{
  "n_layer": 19,
  "activation": "gelu",
  "norm": "rmsnorm",
  "qk_norm": true,
  "tie_embeddings": false,
  "init_std_qkv": 0.0275,
  "lr": 0.00155,
  "beta1": 0.9,
  "lr_head": 0.00774,
  "decay_shape": "linear",
  "seq_len": 512,
  "doc_mask": false,
  "train_tokens": 1379000000
}
MLP neurons of a small language model. Each row is named by its layer, matrix (up: input weights) and neuron, and shows model dimensions 144-239. Each number is 128 + 32 x the weight over its row's rms, rounded and kept within 0 to 255. Numbers have three digits each.
After each neuron's rows, "fires in" lists the words (lower case) most often at its 100 highest values on Wikipedia text that the model never trained on. A number after a token or word is its count.

L4.up1022:138139139072084132098150112098173101117127098162167187141161115149125123189125164172095143110157150113091130114085151084127173144160178166137121091094127127086086114138165163115102095157135064160100099102127126114133117140092107152138144106127173155105066141166131069119061097162105127103
fires in: "best" 24, "of" 21, "for" 9, "most" 6, "cultural" 6

L2.up484:101093099106125127175145130141164137128167126118187100144124107141145149150148112130168142194138108166101101175128083095126132105191125168149130135121083115165067169172093095110150112084095124163176113154117116111170120093124145116135139140111119065074184120081147120116134103119173068078
fires in: "the" 28, "after" 18, "of" 11, "his" 6, "their" 4, "during" 4

L10.up634:111106127182125161135122111115148183109142120122091114140132123096097139147132183185091141144078058084133090096149134104087143164130115134127127183183106094132154116109098140117132084151111079158055141109136090110167180204122170133075114117099068123090144117138148099134146221152071059126
fires in: "she" 44, "these" 8, "their" 6, "also" 5

L10.up718:170211137106118159149193189106171133117114132072111135136130095156155129122118095120109158152082089191141056158140166123151186155081140130100106129193119113157169234124123090127134144153136101159099091103183158187143124128183140150134131142152136163150109109125173157196102171140147075098
fires in: "has" 26, "had" 15, "have" 12, "ve" 11, "oz" 5, "also" 4

L13.up555:144213140128110109113112093118128153102178207110084149156157136156149108143120154078125154121157148052142121114168125149139128136194195110057118146127158104123134116108118127048219111141102108148148108188155099116103092145119133134100125107086115150086134123169159171108172180153159179174
fires in: "his" 41, "a" 19, "the" 5

L15.up678:199103127136106111094169168115140048107139047106147124144089077081222160150100100122130152091149167174121062195158137116151098185066116108135139120129097174099139158098138086142153152143102107147184123081107144140132128095095101122151118121147134128117101114089128168232140190135161136124
fires in: "of" 40, "in" 10, "to" 8, "throughout" 4

L10.up549:064111145079086117121140134128120142161108185113086095127157137120140093100124127156165144135118117207147108139083102120140133070084157157050125138118119095118126122082137104072173152151151092103052102136127163158124147087111131146133130115150064081151127130101148126144147197106184133108
fires in: "was" 42, "rome" 5, "gresham" 4

L4.up265:121139170183085096118077102149125116047168125107107152160134151154080161152110109144081129129112092158122079169063143132122134037152168163168076119090113163201116105147124096102144126116143157140105067108086089198122116139102182125104130176125117062179127121160061091093155139150164170124
fires in: "to" 13, "and" 13, "the" 11, "his" 9, "or" 9, "its" 8

L13.up658:115189113172106082121106146114173166124073130110098086075098136161150120147134176185103155092225126106134104162168158112117135129150114070146073124183077083129132112162114078156147139109120095105114125126140130082150142174118092149023134101101158177149126133122106146108171202137109075141
fires in: "to" 31, "not" 13, "we" 11, "i" 11, "t" 9

L12.up965:086116152127099153082053068150137117122078114145108084097201099121070104133127165069157145142135170193153052106154146144115170134166128181129143148124105148123128134079122111152189150121027129137026129167112090089153077124148165142074132133157101110156097114107113154098162120125119163156
fires in: "the" 66

L2.up64:126171129053035128152135100138156113102152123155076098076111160106073178100101111106166154117123156166151105121147133088197140112154105115120157132147120085217130107089162090129120118110118122114115113131098115124126116112133170140093128143146107144107101098121110090126115089168188146103
fires in: "the" 22, "him" 12, "over" 6, "it" 6, "for" 6, "a" 6

L12.up933:192139112081108173149170119107150121141129111118134181135077120095156174168109120166134131176160172111117116108067149120167141116080157132109119111092109122140165123131110109122150107100099138165203066081128148134101166113122198136174135130082156122173124111089149165176179160190123127105
fires in: "after" 18, "with" 9, "of" 6, "when" 6, "despite" 6, "during" 6

L8.up252:146158184135090136100140181096097133142174170189089127150185158111166125089165137101139154127107078128155096122120097134169156172148156119117101128164122176130110104078124107131176131156188164143114072120193106124119134088134186109155131103130114074099120101202133117094138185081133101078
fires in: "s" 14, "his" 13, "and" 12, "her" 6, "delije" 6, "aniruddha" 6

L2.up925:142155126162096142091158165125141118128172180186112103107114070085108113113141139121144134179130110133064080131122112156156181178185164104094040120096162175111105170117115150170119144127151109132174162175161115113103111203088138122108134173083139159143150127188074155132128087174114109162
fires in: "as" 42, "the" 10, "metsur" 10

L16.up767:103110143101103123097157107128103134128147168168121149160135138150152144123172133124169148121160135169144069101146131143099142103129102086078188108138154102074114144112134103126132129130100096123172149113106088157105169152168137114147085164204138104118166154156119154131112187182093130166
fires in: "a" 44, "his" 18, "the" 7, "its" 5

L2.up551:158107148101130088081113144135129160141104183156127169133144121102101127152079170057128142112190152110130167131177114106137118104164095161187147094091130142090087110140153091136119154195102092112144121143075142127146103169099172102075132197106159126058155124161127073106083128146129129060
fires in: "for" 26, "the" 22, "of" 10, "on" 5

L2.up488:149184083136107106067101083114133136074129113111091141117171065099175177140108173130162128127092191129128121123143130161150056129172086150132146116147154141173104133172127148159154142106166126147148145162167078117166037163123100131162134077090092108075126114132081148140124145161198143143
fires in: "the" 28, "on" 8, "a" 7, "goal" 6, "attacked" 5

L13.up142:108120102158109132170126171163152107164140163118094090087191069117129144131134189105136159129111134138156112123134160076152111152074188189107164084098157221144117159181163130159116097135058109093121144103192107134109143091133168131133173159137131157178135100050173099161110137098131106126
fires in: "june" 17, "january" 17, "may" 14, "july" 12, "february" 9, "august" 9

L2.up897:078118127170125123108116137101153151101096136111136122146097069166069189125176126113103149120159124118100099165182112126098159111159155124193181118070189120120112151174149120142119091179109153084148127062131084131127135059116164140114144168085125151160077103156129121144129072159178154158
fires in: "the" 23, "to" 11, "from" 8, "by" 7, "gold" 7

L4.up720:196089110094085119167176150082106122125123167139140128110116107123117120091118143067138130148132151160123121137100100137106112092222222113069082146127180128118118116103091144148118130130095102138147152141120111071116118118124125113130136060157111122203181107121099112101124113176065175143
fires in: "s" 29, "by" 10, "original" 7, "alpha" 6, "as" 5, "when" 4

L2.up934:099132177144088152164060127092197131138155142123102145112113069109186114165097153081144141125145142149105121161098123074128133133163134092070127137115116123162077191037093162172106111124119104119136097097078125190179151114132132137121132083142144136077153101143137150175126145188161093132
fires in: "the" 25, "important" 12, "first" 8, "early" 8, "both" 6

L13.up515:130135110099104108099128090167129161157102172164049107125168191162098198117132128139125137137159148126166151044180117111103082127188174141122091160138134143140163144094100100102164108087095150206128090129102129114140135068155118108124116202118110073170168136119142107114111169122103094105
fires in: "an" 35, "the" 20, "a" 8

L13.up989:151058087095126120039118075059086138068106109084151083108172139156101176132158187105154173097148120133073158152177116177131095095119130118118109097106146139144131111053104096135128185105103157126194123150156123121125118123131105173121117191158109060079134093115074159132117103118141186165
fires in: "a" 65, "second" 4

L4.up840:107184052108111192077156154151126123165130176114085124149160080130126127200093123160105177126150100175159128141167124151077125125116157084125068161157123078116128161089091146111132173178123111089110085096156070090116144182119189150069107117087058075145114150082122170110146172175115101112
fires in: "he" 39, "she" 32, "the" 4, "also" 4

L8.up434:123109088176110120049128134118071097132089138149137109124176165156159182183150121203158148123167122189081111166133136137104151141146112128094151205098084095101137165137110201132137134151144169162098133123144119079155105137077142110134140105136082139117164096148158138125142137153129112137
fires in: "the" 53, "m15" 6

L2.up326:149153140134144131131104109090105143145117129090175131078129099120112089153134126143144145090205125139092089193091088194133089117167125149168174131146107190114035174136161184136140131144066100093101107111140072108089176116137124135155145167113133082088149163122118083139144098126150093155
fires in: "on" 55, "a" 4, "sousa" 4, "off" 4

L2.up35:094148152137151185100170099107128141103138092118085125143127105130141174111154194117061130122179146164108111145157125129098101121165129145071054088144167057194096174129087142099112135118165119142118104144124098133148179127119143140152137172151131153063154139135135154152107146149142073173
fires in: "a" 21, "of" 16, "the" 14, "release" 8, "an" 5

L4.up166:193184146135132081087097115151122072060112091109147153149142108134121101125149167054141148163104173183130130126101089085154115181134155152100144132098093137111123144128163168117124166090158131109150091125154099098148158185108117097093130140138126157124080145131023140138156108137121149113
fires in: "the" 50, "on" 14, "above" 5, "south" 4

L4.up783:145122152108117133079171111136160148098090089131096099152143110143091156101176162159193141136109159112083063102140089184045112076158112145118136134094171119159054164162164086094115143150147164106139133089104138103133108148114171096076129173115136170117147135150112142162145106145131059127
fires in: "the" 25, "to" 11, "a" 8, "for" 5, "his" 4, "her" 4

L13.up97:100133083131126149118131081118153197102165138161126093145189134120113176127142148163097145152134215181130087106126154119132124112097102132071103102089072148166106138092123117095144166174115173110144099107155053103110120127115171109149109186053146082054133121149115132137101140125168136096
fires in: "a" 49, "the" 31

L2.up78:110164102164128098118058112136128134111146111080128075102094152142197122109065155131084149131161137192143120115124109083113160135147159111101171093098179135158121130169110081064073131171172130143198088069132105176169113128118138136131131041146079116132145077060068107131143103145172104184
fires in: "with" 50, "the" 8, "as" 7, "a" 7, "31" 5, "37" 5

L16.up501:085111137081111122134092136138148162160147097146129116129138146145124179154090108074092142114134120154071140159071085112070165083127129077128121180128089153100115115098125104138140209155151088081115095149163117174115098052156141167108111118142123098144114092150138086143147189113115173151
fires in: "was" 17, "are" 10, "were" 10, "been" 6, "is" 6, "also" 6

L2.up117:146113138154083175126106101113170126082109139135122147162144150145115172117221136157090166113105146120117103154126130108134161078159140127111138126065084134117121096132114090159093115144098152087161095135140108138161150171123183107024130203118144168151102105102106141146152134147108124123
fires in: "the" 17, "a" 13, "of" 12, "for" 6, "35" 6

L4.up331:138167069146113063116106083124140118088159101089067125044137123125092127112100153174171129173160129150159120166127153140176166105146137096115074148134088136120156104159158128144134100135091132128151158141108175147137110151133099147045142112051134129113112166117170171143115150143130105193
fires in: "she" 33, "he" 15, "they" 11, "never" 10, "it" 7, "ever" 4

L8.up615:081154136109127156057111163123098172146184147165085118112168163144135121067108182074093161174110155096163059130105088142155152157083144101145139126094098089140103178104127113107129078133091114126105105168101067091134097129072116097141118141089218070134108109116101185161174155158085090156
fires in: "the" 73

L2.up880:096129116142101184118077091077150129107128135169166132140155115128145154078169214107078140088160107188127086129151092119121152096169137139173137117143156117153109173163166161134156106152133154080126124106120115108147108139121108118113132134063123141114127141155111128169129117175184109121
fires in: "the" 35, "to" 30, "that" 13, "on" 6, "a" 4

L4.up302:088113164170114110088095120115152171139151124136092131093182103119092141153177122145105128140149095159070150124147104052110122142133116105165156168143150142164057176110126152179101113160180121073115150129106140111157158115170116129139138112099133121151107085140045127152090094119109147085
fires in: "the" 21, "named" 15, "as" 12, "name" 11

L12.up554:102154135135110139088108130124170179159126146106112055077131138126145159114116184127126141122094193159090124108083108122102092115182173108061163127128127126151184083110123043065164051106101115167121143111150080162143152077166161058119122149164150140183167151155121150151109165149101143225
fires in: "was" 17, "were" 11, "is" 9, "not" 6, "are" 6, "a" 5

L13.up19:176102083089115180134155172084121160113160133070127150081181093129180175139186098116104141150164102092112103148123127112152141131177154127160117146140124119154055159143093107115164116147138145147188104127086095125111138152157160150122109120123134126110106151172100125136112132180149131094
fires in: "and" 25, "but" 18, "limited" 7, "that" 7, "for" 5

L4.up33:155128130121100152110127109154146137070096117071124081125092080163127189163145126159152122154085071147096166163058170095113166134133131096029092097083130189128128081109122084227100135058170145130120093164077101163144138131126138083102137126101128116104170159126132110125167152126131196072
fires in: "of" 13, "images" 10, "several" 10, "few" 7, "for" 7, "light" 5

L13.up564:146076123123121096196136167128115140147192169119079160126161177131134222107127109133146140146144178125200144116141189064102168141139160113077096081128134106080133143078100183066108124073094085101091115104131155108111131090160105170109108147099149171125133094147146134181134192143156184131
fires in: "the" 68, "from" 4

L2.up1004:155177142129051101145145148121154103159173152122115082117100135125144160075169112078068138179126094178169095177125112156061125160146167063111091135164074157108120157075112106093107176106187150182162114203142152155167117151155074111114124126129159128134147118135091147166161138127118108150
fires in: "in" 31, "million" 11, "development" 7, "through" 5, "on" 4

L12.up835:162140187169135170123145108134098126127084086136094134135152099115140113163105181101114157086124069142107115118085077093139105148112164176122099164072158145112036110102180157098154145156104070095069128110186112151181060110132145133139154125168146063124115149083135050152121110131168125109
fires in: "january" 14, "april" 12, "march" 9, "november" 9, "august" 8, "july" 8

L4.up299:154124106149094077123121165124188106090121137126088096157136100120085124099119138104157149185116130156156117146154128109107148170200159112178083157125147135104104182107181131165132141164167136097133117109133105124150105108102136135120139148093138139113124071156117169193181099153218109201
fires in: "to" 42, "the" 22

L16.up614:104088076118123122156155133138140142171157095059124110086118101128077134143072127093129142132203120173130092120114126100168146081146136160098181163127115160162117129170098099119051168155104146166099068149133143198134114113171156143126123100113183128161114117144107089130083167110121147057
fires in: "to" 14, "was" 13, "and" 11, "been" 6, "were" 6, "also" 4

L4.up182:142082076173146112142102110103131112153169135130086134182131131087166130145095152126148156108098162125179099192098161190144140206127178132134166102074121132084072093135148128140141159064107081077162105116078117112112150161095147120132152132067169124128049079132140156187081127113133128126
fires in: "january" 13, "on" 13, "in" 13, "at" 9, "head" 5, "the" 5

L4.up128:116156170138118148077182117153105095104137159127137048154164105123072173088194158149159143112123174143174105180076079109127126107125172156045118128128147125090125132102175137104193170155135109044154130080132106199147123090079152139076126141149168094134119080151081130109158133126164121135
fires in: "the" 19, "at" 16, "in" 10, "and" 9, "now" 5, "w" 5

L12.up209:119156114150091049127124115108064130102103154116157115150170119112119131177157129180119126121163090143124102117133128117114131159164148072094118153176196075148167148121080066101178131146133114109122114065093065166195109096124159197112168137110089124168107148094143077175151175166121091108
fires in: "him" 27, "she" 17, "he" 15, "her" 8, "them" 7

L2.up882:084114115145091159098146134077162093162154112157132175135138081131122146154135178125055139128113092139127142117117133142161194125131114138160126153179092126203079146087158179180124076149156083129156123087095092117164165118103121097186143151074123112169130093178118107168133128118186083127
fires in: "the" 29, "into" 11, "in" 11, "for" 7, "to" 6, "a" 5

L4.up891:146141093121114181140169121140142147159126125092140129178141160146129174148175116155087133106150195122090077098173131151130166095126142117148213119117144161177068089101131155164145147145109134111140076046118087108156178093154151151101117114143145140090173107104110086151133177145163152169
fires in: "a" 30, "the" 14, "an" 9, "any" 8, "are" 8

L4.up163:112138158136122061087110153099178141123109147145122090121164062126092121141095169105143131095121124161138137197173156145130154185202135100169114154084121100105069161137143130158175156149174142143092139093131093048176111143116145128129146146090122144135194134173117139129137134146179101098
fires in: "the" 38, "to" 16, "team" 4

L16.up484:130134119145123153121114108115119116169119067109144123102117125147110121174099111080088147090175176141119073146138151146062075096066106106113103117152204121124103099114150102082184137183156092132085088032154101097143110145156149077101132131103131114063096120145109099111189122147151113086
fires in: "is" 31, "was" 20, "are" 13, "were" 8

L2.up197:137157150091097104099107098078154115106087104180142113141183087122121126151108153119146123119137131185082106129192148158158133163118165142118145114181163132188112134109090147152182114081182127091100098153134127163182102153144063126185159164151088123102193100125125125098171155130112159095
fires in: "s" 48, "metres" 12, "m" 9, "track" 5

L4.up124:101123107133086175136149133142138105072142177115151128117094129106151146125141141107113136176141121137118135077105105105127194128179136118092113122133100113137081161069071077054144146122070193120180166092115113094126131111092151165115134142057124119092159161124123094158107139137142136162
fires in: "grigorovich" 28, "lead" 13, "gratour" 5, "included" 4, "uncle" 4

L4.up157:146133147107108206137106194116160073125195135134139149156159137146179126150121157135125149142134155095107082142108086144136144127079100151127078174128107106192147131162083118177124143058132173146140131109095118113128160101048194118155117138146132053136110064121072088122104119177152073074
fires in: "its" 25, "of" 15, "the" 15, "their" 6, "s" 6, "with" 6

L2.up452:087170119165053133102135110145134055124136092113099148158137132095128142112110167137122151186140090151096090162132156162181211145186075096172125100106122095206145120090072127202135112130158129116096119129097117129125158125039147129138144066108099120165145142118064108102100133151126119136
fires in: "in" 46, "the" 21, "a" 9, "to" 8

L2.up799:129132180078100078096131046158098139154193147128058116185088076120119106163114169123102163131092163197081143076124147106153142149138080059121125171138150133070134090108172136180192080145131125146167122090126022136071136142146144142155147184104112087175096160152064113138124133112160144158
fires in: "was" 33, "a" 32, "an" 7, "him" 5

L12.up469:143087128182095134082171132174148110156089114128148115109147083135174154138146145178142130162130183159155126213109099128133121170068196044081151126150122116151069135149155076139113116144143188112125115092123116074132044143111122135087135087100072167147115116106138091143132158163129128157
fires in: "of" 31, "to" 9, "in" 9, "contract" 4

L12.up92:070131112167105121143145143127180123173106139094149153109138128139105150142108144047084149152090122179115131151134178086131185146169103131101117074117164160161138138172111072110154132138097087165113136110216139166145061142113201133097123184118154110080168118136126101130130120144102073127
fires in: "not" 16, "are" 14, "were" 8, "is" 6, "been" 4, "was" 4

L4.up267:156181112132106157128107060116117187116089148078083095089077116150106164136079118140119154130203103170152166110074170123137166147116121116118180141150143046129121083175141086110103158175085112102081110127120131161180172144127107140079133177125160140108138094135110157115117168216142155155
fires in: "the" 24, "had" 16, "also" 13, "have" 12, "has" 5

L2.up572:120106193107069156066076098137074164152109087136075119108144146116127111105099136124131150120168137154072132087156122095138172145119123117096118174098091117105127114079098097103094124161107118104123139103111127114140130161127150173116141147165123150128128087163086154114182097161124152169
fires in: "city" 22, "the" 17, "isolated" 8, "raghuram" 4

L16.up550:182162144135085128144148093146177120105166096145138151117102179148145148135155163180168133167186131181136125138136108113090170125123129078144136123157136113103094158169160181136109156168056084130129122161189124163129131139134173144157121055092162125172146148131080143093108152084147142158
fires in: "a" 59

L8.up522:147122074098128108140203075176167117180126061108133125122158072130189132171104162164135134107177115129113133192168109125084179123162165102147180174135148118183124182117087140173138140136106121119134118095111052220112140142175140154122140125103134118143147082135111165127203153127123123127
fires in: "also" 22, "all" 6, "at" 6, "to" 6, "but" 5, "some" 5

L10.up809:095113116079086109150116085116153158151114179090106038076137120083152088117172135151149133094125122123120157128104162130169124183165139174054135118079194114165169147143169122181119191127104141153174134106129133137155153085129109182118141138136168148083087124130126120163074118151183116129
fires in: "had" 17, "have" 13, "has" 8, "to" 6, "ilorin" 4, "sebastián" 4

L2.up396:101142148108137097081127128071157123118173150137137116107111151094123098158133153089171142127137141167107125126150107124144184180181169182167144127137094139121117134155097130065144125114098150131172095147136072172148176098098136090098133143094105134121094154159110134156078151176143131095
fires in: "after" 19, "her" 11, "as" 9, "a" 8, "he" 7, "his" 6

L16.up377:102113087130105102142096131196094067123107127124097114129171164162107168155059117151111154109172165168127138182076139117138130114138190071147086141127150174131119116155186104162141121135126108103128104168173140142113118161151129187073149085156169169108149161132106123104130102118230134190
fires in: "not" 22, "would" 11, "to" 10, "will" 8, "may" 8

L4.up806:141122213130125107114070125124175157128117084131077103076112076159096114121175165143106144096209161144129064138106145151133139162192131142083097136110100140126104166120164132166114144086127140132182087163145120122156160166128109152132129103108063154146118142155148112131144118114110117161
fires in: "to" 47, "the" 5, "ultratop" 4, "reached" 4

L4.up130:135159129129122197184138172087169109090178173126134053116106156099159114159138148087070137174111156063120107157113101180122182111155107175115113143157108159149152133123140177113167138174114139107178107122119119126149094148072169129105126118125109121084068129088112075115103083175112047126
fires in: "their" 33, "its" 16, "atsuko" 7, "matsumoto" 4

L13.up254:086118129120088199097110108211048141154161114153100065107233101067155083129152183136106155165084158181128137098123114108091132107123138104125099142144090137189065118116095171132120131156090145134097139079089139069146110102136118133138106127093199162141119152107115171198142121223142095103
fires in: "the" 91

L12.up313:086099127084137178141113086115115143131156145091136092077116102127110158111135135176165149103096150161143116178119102167130147094089124132056119137105111103160131101144168036148141099165130098067128119125163094181085088127104141168073128141136087183141109130144089094090195095129165099145
fires in: "was" 27, "be" 25, "are" 15, "is" 14

L4.up159:153111082103094149143116151098132076145108100133154147116095110141111172084164174036114145139114119130084082144098134146096105120160104064130114107108123112118072167157096103124128133098093169144152110122162107124118105188109093094095133191086112112101160117141129110155091153194129109118
fires in: "on" 19, "in" 15, "production" 11, "over" 4, "recording" 4, "working" 4

L4.up68:127116057158096140144127177074130139162146108106128067152143152151164143095118078155107143115185170127090121093165123085071153156153178138094104098120140122155099142167099121114187157114160137152105107124111159093113088124113081093157128079116159044059139132084107146105146121114169107144
fires in: "that" 26, "of" 21, "the" 7, "part" 6, "carbon" 5, "fuselage" 4

L12.up972:109196116176111145136069092155127115116110152135104156140103090082103150164151197126134153182114144116145089128080165164133159104042148144133144140119110110074141140065143107079141172149102130142106119104094097124116068160166149174131117124140135124117154059146128133060127121145170113180
fires in: "the" 17, "at" 13, "goin" 10, "very" 6, "g" 6

L13.up901:088119125166087151166129086123143146161167075136113148074151088116130107100113104163088146121089094139104068101103194109158166181132125173129129103151122113137173154135149120126141119120142133130121099093126134096189150102119100146092121130103188111142144149114183119189121128188151100120
fires in: "of" 38, "for" 9, "2" 6

L2.up149:062145151085121144088181156166151118113190135145071127143138153127177179149137174101153141169129154124137130161143161093116141113180093112125112118158106108169129145067170133155118094128132094130129127170141098168113151147146153080100122167113140090157148109110137118111107152124163113103
fires in: "a" 19, "it" 14, "to" 10, "him" 5, "new" 5

L10.up33:105164116139121143099059162125119109155105161139078121086124112101173102168090173058052154114161143196144120145058131150124168122111089113162137167142138130161156135121087136096159141174105128129127163122121098168159132111123094142172131132115156115135164131144148109139130132125127118171
fires in: "the" 66, "s" 11

L2.up599:143116105153149146119141127106180110097231174127142143119161144113133134185152121172182150125158113150105176161180146177095186182132201147115091061092079128141099143127163109139098178116165133105117119181128092139138169099102104098179140113161094073122133198109120090110085182155099145142
fires in: "in" 29, "the" 17, "of" 5, "nordic" 4, "hilal" 4

L4.up420:140192114145139115137136111131112166093119133123044114145152104159075148146078155108096151159094115086176131107116081160099143134112146142109149161129101132146132176123090091074173130051108149122044112094090087102131163118112131134139136203105136163076157142185118126066124139166141121207
fires in: "his" 24, "the" 20, "978" 7, "some" 6, "their" 6, "000" 6

L12.up878:137163132154127158095139131126113128137069068146163159184106159151159173121116091123147134123102217083097090157187137137120110159184112134132116150146172098117087110115091096065192157154141104102143146152141118092159053073173109030119136184094117178083105127139137117132116148135167162144
fires in: "lab" 41, "chandrasonic" 6, "skoblin" 4

L2.up160:100106130109103113150099082169056173156121152108169137096116113114148225174175124107145143112129164160127115108136146128156097102101106093115152126090132092196085141092097124106150087123182116110172090119121106135185121087144178126140119140138120164129163132123107115156152138157091135104
fires in: "that" 34, "when" 11, "following" 10, "down" 6, "which" 5, "like" 4

L4.up15:101098189148109103116143123062141121120126091134158132194168136131096132149135164148108151129117166126135102176181180138127141102164063057164128114114084163188117123102148154178136144092139081163052133164130118124118093151109190123094139112173136154126176194076111113160145148154139130136
fires in: "from" 23, "the" 16, "in" 8, "on" 8

L13.up568:092080133148095121138129136131102176064182171126134077128125112135111153125134105212084142176120130139076070134132149155118135112188134118156085144134093198101162147098178125105126172193146100128163123098141097074141100093114099137041113129124099097143139140104152145084102144098119090139
fires in: "was" 35, "is" 8, "from" 7, "later" 6, "for" 4, "a" 4

L2.up467:159154146143121161158160075108083184129179165116135122144137146128104084137060208138142147141128141166073137146121120122166126197150138129114151139159109114080078133111122082156108162111156139127185106099091050081179159117102101129126130165120101127148114102114107139137175136200082097162
fires in: "the" 17, "a" 10, "over" 8, "against" 6, "am" 5, "with" 4

L2.up425:126148101135041161133091133123169115128100111140139108125165137131187133137138134071138145113172124140126033114172157119158119190123116146158144145054071101125154107120077094158143113155124134063142072086122088165129176077165143101136129120159204066169140068089083140053116141159120159139
fires in: "that" 47, "since" 7, "the" 4

L2.up520:138141070082109073100083104155133078120177109118113092119155136136095198095152134058158159102176060144165130108121114088170150128115199158159081157139153125157124174139168119154134187134114181128086181078126085160144149094140099091162131108129110107108060118150099098126122134162205068150
fires in: "to" 45, "the" 17, "her" 4, "family" 4

L4.up522:106138107119114076100156122090220103154118097095072129033184105132134137164143137116150134115162115129118086179168101137147179136141187129122100088133131075075062180180172115177098106156146074159122096163157106118179133176113083136107126144070140124146166057122137108105189155121148130107
fires in: "to" 49, "be" 8, "get" 5, "the" 5

L2.up999:112138150103097143070156081108113179139177159147123098085132105120135114144138161091139143111133184125124082172149117081148131096187088110121168098108109136104086125106134148132141107140134128137139121038113126111179162137062177143102129167148123168110104125070104114100182174134175163119
fires in: "with" 38, "the" 17, "into" 5, "chul" 4

L4.up87:096132120107127105146112114126102192150119087115085151169147120117144141216115124063093135129174146136132133132116132178153151099173195136150113155115090095115139130142140142077116122167130125079144163158096140126101078109173092157082140133115143163140069151071112135094115146120110076168
fires in: "it" 41, "he" 9, "she" 8, "company" 7, "is" 6, "group" 6

L4.up677:165121119125080183167184102080138132153084098147148068112092078136116091090111150147131135121118123127090074175154153134094142109115186107126146098078133129211088107133119128099111085143098148156103047062098127101123149102136118100091145108070137130126147101074100148114191089156099109109
fires in: "by" 45, "the" 10, "for" 7

L4.up516:161118153136149158175176147125124125109177182094103084153102104116041100095122130152138147170167171109101115109156101046061148173140096111108098175136135169097100128189136139116225169155114129167142069130105114155109072141091153156092124166104169135093107069112100099116159149152148095137
fires in: "of" 18, "the" 16, "by" 12, "and" 12, "scorers" 4

L2.up93:133119206122077133098089129127085038128188174111128135108141132073128164117156147115035139111095153141100153132155159099075141182164188093118094123135143143120090102075154137178101156109220115108108088190152106162089091192166132113111127098126135089105124134126080109150146149096125091155
fires in: "or" 50, "to" 14, "an" 6, "into" 4, "a" 4, "in" 4

L2.up136:120157171119075097172163180106082052113091117155153115112188081132093177149116182071141139137112091106121072147136104104144116102178093192113158132118117141176115141110125090052179157086105181154133050077118133149182090160167107136083134133141134107125155136152126106100209125125135162143
fires in: "the" 25, "and" 16, "his" 12, "during" 8, "its" 6

L2.up159:121138163080118177136063141202145129155171066065121142124071059101140144124170178114099139120127105188056128079129037112136169124120133137143181133179139144180139144123151137176112096179166110123135074116163073132128058089110172141147142120110160133161149093080086101156120126142135160175
fires in: "as" 65, "how" 10

L13.up490:141123085132110141100147181109131141153131136134101154103097086173134138140136212105085150137150164128180096153139119119090120120103194111100167173139146146098153141130128151113112098116073176067113120154131078094145150075131098089117129149126144168145156159124105150157053173139053195105
fires in: "as" 40, "family" 5, "class" 4, "syndicated" 4

L4.up863:209083143149103108106176147074156097137107088119090118097133076103146093130144108126127152112104159070165074126129115129094101130164170044128111205091064134119073182085158129146115124117108100116071058141105088137193146140090147087172131157127140134155114099086130107188170178159121089109
fires in: "at" 27, "the" 21, "of" 9, "attended" 6, "isbn" 6

L4.up649:159067177096116120097181162139158090117154094125109133178146132072077086158129121088107149112119138190126113131128130074126117161158131179124132184123150146124148156113175071173142102165119110102173139169139115124178107056095172126116123136143167114093142093085115155135147161186178138154
fires in: "from" 23, "and" 13, "to" 8, "oglu" 7, "then" 6

L4.up466:148156131125142102149116099185102136107107142167119089126084166171141087073151111148179151100113142128160073173117160067131172106100124095141089136104145129175073148073158136074142091108080130096121098120108086111181120160126106171094136120094092095089119046138101140201200144136129106180
fires in: "only" 21, "than" 15, "about" 14, "over" 11, "approximately" 9